From a checkpoint of a small transformer trained on Wikipedia.
Size: 2 heads of 128, vocabulary 512.
Training: a variant of Muon for these matrices, 11674 steps.
MLP neurons of a small language model. Each row is named by its layer, matrix (up: input weights) and neuron, and shows model dimensions 128-191. Each number is 128 + 24 x the weight over its row's rms, rounded and kept within 0 to 255.
After each neuron's rows, "fires in" lists the words (lower case) most often at its 100 highest values on Wikipedia text that the model never trained on.

L4.up720 [154  93 117 156 150 130 104  98  85 131 166 127 153 127 164  98 145 117 125 206 150 134 127 104 119 135 111 117 137 135 129 120 138 141 140 137 137  50 131 149 101 182 136 103 138 122 105 112  69 107  95  93 113  93 145 112 127  94 126 132 103 119  84 154]
fires in: "as", "education", "acetireducens"

L7.up340 [111 123 141 127 124 108  97 142 120 107 127 139 130 117 185 141 147 126 126 130  96 145 109 117 115 124 107  91 143 134 121 116 114 106 122 146  98  59  45 128 108 141 164 159 103 131 134 105 143  89 128 118 132  98 150 173 135 141 146 123 145 118 117 110]
fires in: "as", "with"

L7.up232 [126 148 143 125  97 144 170 158  91 137 104 140 108 107  91 120 108 143 110 148  68 126 165 142 131 115 175 147 109 123 116 152 104 175 147 138 130 133 116 116 115 167 136 117 129 141 110 107 122  90 213 118 122 137 137  97 150 149  85 111  85 153 145 150]
fires in: "of", "expressed", "expression"

L21.up608 [139 118 129 130 124 170 157 146 140 156 103 129 129 113  88 124 128  94 126 113 106 104 115 148 112 125 104  99 139  97 131 128 125 134  80  95 101 124  94 149  93 178 105 101 133  77 146  79 129 119 154 135 166 116 133 130 136 153 122 132 138 147 184 131]
fires in: "university", "s", "school", "state", "college"

L2.up280 [116 117 124 134 140 125  88 112 179 121 123 104 112 112  94 102 109 121 132 135 121 146 136  70 135 157 123 138 127 120 117  96  92 156 103 130 128 165 125 123 157 159 127 128 143 154 154 156 123 143 140 113  87 131 138 165 122 144 146  76 145 100  94 148]
fires in: "or", "original", "originally", "years"

L3.up919 [134 137 120 119 179 111 129 121 146 128 143 137 127 156 143 114 133 110 154 105 161 142 128 151 107  88 102 131 132 164 114  84 140 137 116 123 110 152 134 123 103 116 104  81 113  87 141  81 151 101 102 117 107 123 149 111 142 108 172 173 126 124 184 131]
fires in: "that"

L3.up720 [143 169 171 108 129  72 152 153 152 139 133  82 141 119 122 105  91 124 136  97 154 113 101 112 126 115 148 118 127 160 104  92 100 165 154 101 148 107 138 168 105 159 142 127 119 128 125 131 147 115 149 111 142 124 132 118 106 158  83  93 130 140 102 137]
fires in: "league", "due", "blue", "queen", "issue", "continue"

L4.up740 [112 155 100 133 132 141 117 126  81 147 140 121 133 111 146 153 166  80 125 144  81 132 107 150 114  90 143 131 149 115  96 139 127 174  96 134 106 129 127 134 110 119 128  99 127  97 135 121 167 144 130 132 129 155 132 113 151 160 151 192 166 152 122 121]
fires in: "career", "said", "where", "three"

L4.up897 [100 145 210 126 118  95 141 122 126 101 145  71 153 162 156 113 135 151 139 127 132 132 148 132 135 131 112 119 130 116  95  94  82 116 140 122 112 117 128 119 153 147 139 139 121 100 173  92 141 109 115 184 132 109 131  88 109 110 114 113 136 125 111  90]
fires in: "state", "during", "league", "leaders", "leading"

L2.up1011 [142 124 151 144 129 118 138 113 121  92 138 102 133 135 104 151  89 111 134 102 133 182 134 150 131 115 123  91 117 148 105 129 159 122 120 118 142 172 116 144 114 104 130 111 100  84 110 139 149 119  98 131 109 125 134 120  90 104 174 138 108 132 157 121]
fires in: "that"

L22.up50 [159  96 138 139 137 147  92 117 142 136 131 126 142  94 145  86 137 123 128 146 109 127 153 138 148 103  99 166 146 114 102 154 169  96 154 135 124 135 160 136 100 133 128 135 163 131 112 143  52  95  97 135 119 170 135 147 113 116 150 124  84  79 123 132]
fires in: "as", "association", "school", "assists"

L22.up787 [129 139 131 128 109 168  95 131 117 103 119 108 130  95 123 146 113 115 115 159 115 138  91 155 137 112 158 109  56 148 129 163 126 166 118  82 134 123 133 134 128 147 153 126 131 129 137 162 149 170 101 113 105 126 114 142 149 123 139 143 110 116 136 119]
fires in: "an", "any", "another"

L7.up768 [157 133 113 131  93 124 128 108 169  91 135 129 152 142 147 144 145 140 124 170 136 111 152 107 137 116 134 111 157 136 111 106 115 143 129 133 113 126 171 170 130 139 127 168 101 122  87 114 112  87 141 113 119  54 151 109 146 121 118  80 155 141  97 153]
fires in: "all", "this", "netherlands", "what", "help"

L4.up116 [131 131 122 137 115 129  99  84 116 109 144  86 152 129 129 154 115 100 160 156 127 127 108 152  98  83 128 112 118 118 128 119  98 115 185 137 153  85 118 140 145 119 150 123  77 154 118 124 140 131 156 155 101  93 166 131 152 159  94 129 131 136 159 112]
fires in: "after", "before", "several", "left", "infantry", "from"

L2.up330 [134 129  89 140 123 146 110 120 162  88 122 136 100 159 135 119 127 179  98 148  92 124 132 117  98  85  98 116 137 124 117 102 125 166 140 124 148 105 147 139 135 167 122 147 127 122 143 137 102 175  90 157 137 101 104 160  96 141 120 152  83 132 140 110]
fires in: "more", "with", "before", "smith", "score", "lithic"

L2.up705 [105 145 151 144 117 110 165 122 132 145 164 122 110  72 150 165 122 120 160 119 170  57  86 128 142 124 110 142 105 142 152 105 139  90 141 131 150  54 140 110  94 113 139 110 162 202 158 139 119 127 143 152 156 146 105  70 151 105 127 119 118 106 111 102]
fires in: "also", "the", "he"

L7.up1022 [144 100 115 115 174 140 105 145 114 157 124 149 111  84 132 107 137 113  99  52 134 121 139  95 122  94 114 138 182 147 112  92 148 134 118 106 131  87 142 108 137 155 107 119 132 137  98 150 133 104 106 152 174 112 149 113 130 138  88 106 173 157 104 145]
fires in: "out", "october", "outside"

L20.up70 [130 125 148  90  99 143  98 183  93 117 130 112 141 120 104 156 129 122 143 109 126 155 132 159 115  92 107 104 152 131 176 129 141 167 136 134 149 123 124 130 149 124 118 103 145 132 170 134 132 116 153 119 124 139 136 147 137  96 139 146 159 136 112 163]
fires in: "and"

L2.up540 [156 129 124 175 104 121 121 143 109 137 142 114 121 137 134  77 140  89 129 189 131 134 143 128 123  98 153 138 132 146 131 104 130 134 152 157 138 114 130 168 133 129  88 139 138 181 114 150 126 107 164 119 123 128 159 138 148 129 123 101 154  98 137 122]
fires in: "s", "the", "in", "a"

L20.up355 [106 119 128 149 142 136 141  74 106 126 124 127 126 182 146  84 138  99  93 125 143 105 126 104  96 120 146 127 151 148 148 150 138 184 171 129 113 118 131 135 106  80 156 149 114 158 169 130 123 164 118 138  88 163 112 178 169 130 125 120  82 108 135 115]
fires in: "as", "series"

L21.up836 [154 110  73 141 145 107 127  94 154 117 118 137 161 123 142 143 180 113  99 114 105 147 125 137  99 155 106 130 171  95 116 133 130 192 154  98 179 138 136  98 115 130 121 117 129 139 114 104 131 138 130  97 179 145 113 121 123 142 143 137 135 105 107 147]
fires in: "in", "into", "through"

L3.up625 [148 120 117 121 129 187 125 133 129 126 127 138 123 106 141 139  97 123 125 122 150 138 100 127 118 128 143 106 142 134 172 126 128 116 128 111 168 109 155 132 132  95 151 145 109 129 164 121 100  54  93 154  97  45 173 166  94 120  79 115 126 123 105 150]
fires in: "his"

L19.up833 [117 121 137 132 118 129 100 105 149 130 142 134 118 132 169 122  88 105 139 162  86 112 144  85 131 106 134 129 150 138  99 108 137 145 122 158 107 111 103 143 133 120 182 111  99 113 107 130  86  88 112 112 123 135 138 146 165 162 141 120 119  92 107 117]
fires in: "as", "became", "at"

L3.up704 [135 135 143 135 155 112 143  84 128 154 171 123  83 136 133 120 172 141 144 142 147 158 120 109 152 149 114 157 142 142 132 115 147 111 132 147 136  80 155 135  98 137 127  97 157 127 153 118  75 142  67  77  86 110 128 127 108 167 134  77 129 122 119 113]
fires in: "as"

L21.up353 [129 138 114 129 139 185 114 139 138 104 146 143 143 132 117  97 132 149 149 156 171  77 156 179  82 126 196 100 152 128 147 125 129 158 154 123 107  94 134  87 125 111 145 103  90 122 155 162 146 152 159 159 158 109 100 130 123 108 145 123 123 112 133  76]
fires in: "university", "the", "at", "championships", "top"

L7.up494 [177  63 134 118 115 112 101 140 126 149 143 143 131  97 139 142 141 149 120 127 118 167 128 107 122 141 145 109  96 117 126 120 127 150 146 161 137 123  98 102  89 127 125 145 130 138 123 136 152 131 139 136  78 149 165 122 135 127 108 119 115  91 137 143]
fires in: "s", "states"

L20.up659 [151 113  99 149 132 121 154 117 114 143 150 163 157 114 121 166 123 138 143  90 111 134 120 130 145 109 145 152 124 119 135 157 138 143 134 114 128 128 104 116 110 120 161 113 122 115 191 144 153 122  91 125 136 132 106 139 104 123 177 139 101 110 134 122]
fires in: "which", "this", "that", "its", "it", "the"

L22.up585 [157 139 140 121 147 148 134 119 114 130 104  99 144 144 111 114 146 106 167 131 135  79 141 136 125  78 103 116 145 132  82 139 101 144 144  83 131 170 134 126 121 120 117 155 122 196 116 128 132 128 156 209 120 137 124 150 119 121 143 118 149 102 117 143]
fires in: "into", "to", "about", "against", "by", "through"

L22.up30 [130 150 110 138  92 156 152 185 143 150 101  90 155 136 122 123 108 108 122 141 129 168 144 137 133 101 124 160 152  88 122 155 115 117 175 105 169 132 122 125 149 109 122 131 125 166 137 102 151 105 133 124 137 142 105 115 107  82  82  94 106 100 123 127]
fires in: "to", "would"

L3.up836 [179 133 159 137 100 175 110 112 148 139  91  89 123 129 164 125 161 110 113 153 129 110 117  97 141 151 131 147 156 110  82 135 104 189 128 101 156 120 113 117 107 152 144 110 115 137 116 107 146  83 137 170 146 107 126 175 116 145  70 159  68 139  93 109]
fires in: "to", "world", "would", "town"

L22.up836 [135  78 149 133 145 109 152  93  92 136 137 140 167 171 143 166 120  94 128 153 140 130 112 152 102 114  84 103 165  86  92 159 134 120 113 176 140 126 113 133 147 144 124 132 117 124 141 151 130 146 113 114 127 130  92 158 122 152  88  98 161 138 139 150]
fires in: "in", "at", "on", "was"

L7.up703 [163 109 123 159 132 100 106 124 112  92 148  82 118 143 143  82 136  88 119 138 125 123 135  93  96 114 120 114 129 128 131  60  80 143 129 136 122 119 110 133 127 109 124 110 149 161 111 121 135 112 146 141 135 136 124 184 160 157  92 127 120 131 133 138]
fires in: "as", "for", "at", "former"

L3.up1011 [115 126  88  90 116 137 120 122 150 111 121 134 122 141 114 111 129 110 144  96 109 143 150 130 136 124  81  90  80 103 103 131 115 100 106  81 108 158 152 102  80 157 139 114 140 150 130 134 128 116 135 130 120  69 141 160 135 119  95 117 113 122 139 115]
fires in: "his", "with", "her"

L21.up561 [117 128 143 130 121 105 134 115 101 143 123 150 138 167 165 155 132  90 110 126  94 119 140 114  92 132 195 150 136 156 156 129 156 137 126 124 124 159  93 186 103 115 157 134 132 164 126 129  94 138 141 125  99 165 188  95 109 162 132 156 131 159 138 131]
fires in: "in", "international", "united", "interest"

L20.up559 [121 123  90 174 125 145 100  98 142 111 121 111 160 182 138 114 113 197 140 157 121 168 122 168 130 105 126 138 136  95  96 128 166 111 112 142 128 138 133  98 127 138 110 140 141 147 156 148 149 178 122 120 139 111 140 128  94  94 101 154 120  87 110 133]
fires in: "been", "most", "were", "also", "was", "often"

L4.up4 [125 163 142 137 175 109 163 105 153 110 130  89 109 188 139  88 119 117 127 105 142 138 172  91 138 101 153 106 154 139 111 102 114 109 124 160 179 126 147 164 108 142 137 119  99 137 126 137 135 107 125 103  83 141 103 143  88 134 111  92 150 165 183 126]
fires in: "of", "from", "quarter"

L3.up102 [165 191 159 153 142  70  90 108 132 129  94 161 135 126 129 124 143 122 115  75  80 135 133  97 150 115 111 145 152 139 144  78 160 158 148 151 103 117 133 117 186 146 130 164 111 134 156 123 140 154 160 135 135 152 110 133 143 140 121 125 109 125 141 151]
fires in: "species", "second", "executive", "special", "specific", "especially"

L7.up764 [ 82 124 100 148 188 136 127 104 118 161 127 122 138 150 143 109 133 123 120 150 118 150 130  90 107 145 132 102  94 130 126 107 132 102 153 179 143 170 150 163  92 106 138  99 110 145 107 133 117 117 116 124 123 118 122  89 157 116 131 154 126 161 134 110]
fires in: "under", "after", "quarter", "aurivillius"

L22.up207 [154 159 153  91 123 174 103 136 134 110 115 159  95 113 135 130 150 146  79 133 122 125 119 116  62 126 144 134 116 120 178 140 104 144 135 164  81 119 138 110 134 118 113 127 100  92 137 103 104  37 107 132 141 142 147 117 113 157 125 112 137 136 106 122]
fires in: "during", "including", "becoming", "like"

L2.up614 [140 168 137 134 124 177 156 142 104  85 113 121 105 116 114 119 133 141 101 130 141 116 153 130 134 121 143  85 139  99  88 112 130 105 180 147 140 155 128 125 114 140 161 116 132 136 106 159 160 126 133 106 104 121 174 130 130  94 127  91 143 148 140 155]
fires in: "by", "of"

L3.up678 [114 128 120 148 134  87 143 120  76 142 147 100 113 111 157 128 118 146 120 132 111 118 152 100  96  85 121 145 136 144 144 137  92 142 137 157 115 143 147 105 135 142 136 122 141 114  91 158 117 118 157 122 144  96 117 189 134 137 115  84 124 100 104 117]
fires in: "september", "department", "deputy", "republic", "republican", "leptosol"

L4.up418 [160 108  93 180 149 114 114  90 122 145 133 157 150 130 109 142 156  90 115 155 107 120 110 127 117 131 106 101 184 132 127 149 148 180 125 146 138 138  87 130 105 100 108  87 173 114 150 119 138 154 165 121 166 118 113 130 123 141 155 130 130 143 115 136]
fires in: "this", "has", "together", "whom", "through", "its"

L4.up462 [141 106 158 113 113 138 135 153 103 105 166 143  89 135 124 179 120 116 129  72 120 169 108 163 112  68 139 160 148  99 149  93 159 147 153 121 124 117 105 100 130 122 134 113 136  95  93 114 149  98 103 129 127 133 172 167 118 165 112 141 133 139 122 113]
fires in: "being", "economic", "been", "comedies", "working", "music"

L3.up457 [125 128 160  97 134 131 159 121 124 146 111  97 159 142 163 153  92 198  99 132 111 114  97 109  99 151 129 130 113 119 139  92 131 118 126 138 124 134 133 124 157 112 101 116  87 125 147 113 142  68 129 128 136 135 112 114 138  98 122  93  88 139 124 126]
fires in: "the", "they"

L22.up959 [151 115 154 150 143 161 131 103 127  97 148 103 168 183 120 171 122 126 132 116 119 140 124  97  60 101 110 131 124 124 155 133 127 164 150 112 147 113 152 141 168 144  85 142 147 138 137 137  96 149 121 140 107 130 139 124 120 148 154 119 145 110 150 142]
fires in: "in", "with", "from"

L7.up450 [122 108 141 153 129 158 130 122 131  85 120 150 173 164 172  84 148 121 141  94 123 156 116 203 187 168 141 104  82 147 158 116 116 148 157 144 160 111 124 149 117 141  77 131 159 143 106 130 123 133 103 120  60 136  79 141 148 128 161 114 154 126  98 133]
fires in: "french", "broderip", "frederik", "floor", "help", "february"

L4.up359 [162 153 155 125 131 111 125 135 138 154 101 103 119 127 109 139  81 203 123 120 105 149 106 123  93 114 163 108 123 155 106 140  86 139 142 131  80 140 132 121 107 107 128 146 118 104 146 114 111 108 149 122 195 132 169 164  69 103 108 121 135 131 117 101]
fires in: "united", "being", "the", "best", "then"

L4.up377 [ 99 150  82 141 114 122 188 129 160 126 129  92 107 100 143 103 120 140  85  90 152 147 127  92 120 103 162 129 111 122 122 158 131 124 119 102 144 125 127 141  98 138 167 128 134 128 159 155 153 139  98 144  79 117 114 144 121 118 131 167 108 104 134 121]
fires in: "that"

L4.up736 [112  92 174 129 145 143 132 101 139 114 152 126 126  84 152 120 126 161 125 106 133 144  78 127 130 120  92 116 156  98  78 122  90 139 131 100 117 135  97 124  95 127 145 105 147 146 110 139 121  79 160 139 147 123 155 164 155 140 107  97 126  98 113 124]
fires in: "at", "which", "became", "attend", "had"

L7.up94 [121 105 127 147 126 127 132 163 101 135 140 127 105 125 143 105 110  95 125 117 156 144 141 116 148 102 136 127 120 165 132  98 154 153 111 133 112 147 155  85  85 155 137 117 145 132 126 103 125 131 119 106 125 134 111 134 131  95 138 143 108 117 103 162]
fires in: "new", "episode", "republican", "republic", "million", "news"

L4.up368 [110 164 126 110 100 117 134 131 146 114 152 126 170 118 135 118 116 126 120 116 109 184 108 123  68  95 140 138 146 126 153 131  97 100 107 136 175 101 170 143 122 120 109  92 107 165 160 123 126  87 154 125 127 106 146 132 145 109 134 111 137 124 107 130]
fires in: "a", "the", "after", "against", "there"

L19.up10 [109 130 126 144  90 134 132 124  96 111 123  77 132 127 160 149 141 132 120 133 116 116 165  86 147 111 100 116 136  97 120 104  91 133 123 136 169 139 138 122 122 185 155 151 137 133 119 100 150 160  99 146 114 126 135 128  94 135 143 142 106 128 143 114]
fires in: "in", "american", "a", "english", "authority"

L2.up129 [100 125  86 136 128 138 140 193 105 121 167 139 138  83 112 120 158 122 141 110 180 151 152 141 127 143 144 146 155 142 131 146 160 152 103 106 113 117 114  92 155 130  99 154 108 160 114 131 123 169 143  91 110 143 141 182 127 146  99 115 148 109  91  90]
fires in: "on", "one", "only"

L21.up296 [137 142 146 147  97 119 149  95 126 104 145 117 121 131 108 119 135 135  67 111 105  97 127 127 151 115 125 179 120 111 119 162 136 156 117 135 129 122  76 126 164 134 132 155 146  76 123  92 112 174 163 122 120 165 160 180 161 174 107 142 126 127 147 132]
fires in: "was", "been", "as"

L7.up194 [124 126 143 124 101  82 126 169 136  79 180 120 157 101 156 115 128 109 127 123 155 157 155 115 102 130 105  99 151 114 173 147 153 120 136 140 146 135 132 131 102 134 103 147 117 125 125 106  80 113 138 122 131 147 130 152 133  84 127 171 129 164 111 148]
fires in: "over", "that", "several", "hours", "for"

L3.up691 [120 145 173 112 106  94 157 117 115  99 111 108 159 134 173 121  87 112 152 128 102  95 144 115 143 123 140 132  99 120 110 138 100 134 136 120 138 138 154 159 152 129 134 149 148 139 126 119 139 126 163 105  95  79 164 104 151 194 163  71 124 154 115 145]
fires in: "in", "including"

L19.up956 [101 108 138 105 120 151 120 118 123 131 142 132 126 108 111 101 111 178 109 103 146 110 111 132  94  94 105 192 140 145 125 131 170 130  92 179 107  96  92 170 136 115 135 134 114  53 147 135 170 143 141 130 130 131 168 119 144 118 110 144 129 109 112 203]
fires in: "the", "s", "these", "was"

L7.up42 [146 132 129 165 143 172 139 128  90 161 127 147 129  93 140 155 118  87 135 149 114 122 109 155 131 107 107 106 185 114 130 113 178 117 157 151 123 108 115 138 148 163 111  87 105 169 158 104 146 127 143 164 107 110  94 146 166 124 114 134 140 117 122 149]
fires in: "of", "office"

L19.up612 [116  89 119  95 188 107 161 103 109 171 142 124 107 166 138 107 120 145 109 111 145 115  95 102 169 135 146 134  70 139 131 135 143 174  86 100 145 142 114 139 116 125 142 129 119 109 162 148 105 142  85 118 141 153 162  89 129 122  93 133 167 101 135 152]
fires in: "a", "new", "the", "no", "its", "any"

L7.up150 [123 137 144 147 155 143 104  98 141 127 138  89 210  98 172 108 112 144 213 141 130 131 113 146 131 119 128 124 156  99 134 102  74 158 114 102 124 131 144 124 107 134 153 105 156 146 115 155  77 141 135 113 112  97 108 133 165 156 143 194 111 126 104  83]
fires in: "two", "known", "knight", "town", "the", "know"

L7.up734 [110 112 111 128 125 158 171 133 126  95 143 126 140 152 179 135 165  95 124  83 142 145 129 176  87 140 116 124 138 104 110 100 120 141 103 119 160 114 153 155  94 134 126 115 128 153 114  97 104 107 117  96 150  94 114 146 136 168  93 131 175 114 114 167]
fires in: "on", "out"

L22.up47 [147 168 162 122 131 181 124  84 140 129 128 113 128 134 105 122 136 137  98 125 102 139 109 144  60 119 118  98 170 117 158 143 147 142 158 104 133 108 149 110 115 179 123  98 152 138 104 124 122 147 130  94 134 127 102 146 135 152 125  94 136 178 110 145]
fires in: "in", "joined", "married", "by", "succeeded", "of"

L3.up493 [137  99 116 120 117 149 109 152 116 104 112 143 160 112  96 139  91 134 141 127 110 128 124 147  91  84 134 141 163 130 143 106 118  99 130  95 134 118 156  98 123 115 105  93 132 141 146 138 130 145  69 161  90  97 170 165 126 169  96  98 100 155 133 118]
fires in: "s", "his"

L21.up504 [129 145 133 120 123 138 123 152 138 127 117 125 166 133 100 123 191 130 134 124 122 136 190 139 129  80  93 150 155 126 158 118 170 146 162 132 139  87 156 133 136 114 119 135 107 121 146 119 163 117 119 123 123 106 124 133 127 131 124 135  80  73 150  56]
fires in: "and", "he", "soundtrack", "game"

L2.up744 [156 132 106 130  98 105 112 114 120  94  82 107 151 118 135 116  87 194  79 109  81 143 101 102 119 130 113 139 128 141 141  96  98 131 120 156 130 140 122  94 124 122 131  97  82 141 137 134 144  63 104 138 120 117 144  99 138 133  57 147 113 129 124 154]
fires in: "s"

L4.up358 [ 97 100 152 147 155 129 159 124 139 144  95  79 150 118 152 115 103 102 107 167 116  86 160 127 114 149 120 118 131 144 106 104 107 144 142 143 143 160 185 143 138 109 134 107 130 145 113  82 142 103 157 101 171  89 129 127 118 156 107 139 102 137 125 147]
fires in: "she", "when", "the", "born", "where"

L19.up891 [155 150  87 115 106 131 149 153  83 122 149  85 120  85 111 131  86 119  85 176 144 178 144 131 140 114 143 100 159 108 145 108  77 131 137 123 120 176  88 119 129 141 165 108 115 110 112 116 117 116 174  88 118 162  71 136 147 145 129 124 141 108 135 136]
fires in: "on", "and", "that", "since", "according", "under"

L4.up460 [126 153 146  92 157 133 178 107 129  91 138 103 142 104  98 118 139 153 102 112 127 129 116 162 129  93 106 121 120 118 149 137 162 145 135 130 125 131 151 103 129 103 154  89 129 129 140 117 132 159 158 118  78 131 114 135 131 123 153 127 119 107 136 128]
fires in: "an", "any", "announced"

L21.up894 [107  85 122 129 164 117 113 128  95 127 114 162 126 134 148 115  82 137 117 157 138  82 123  94 148 133 100 146 132 126 172 166 118 106 152  90 119 122 127 155 120 117 149 158 159 139 158 157  76 118 115 143 165 155 115 166  87 176 125 105 114 144 111 122]
fires in: "december", "as", "september", "than", "after", "november"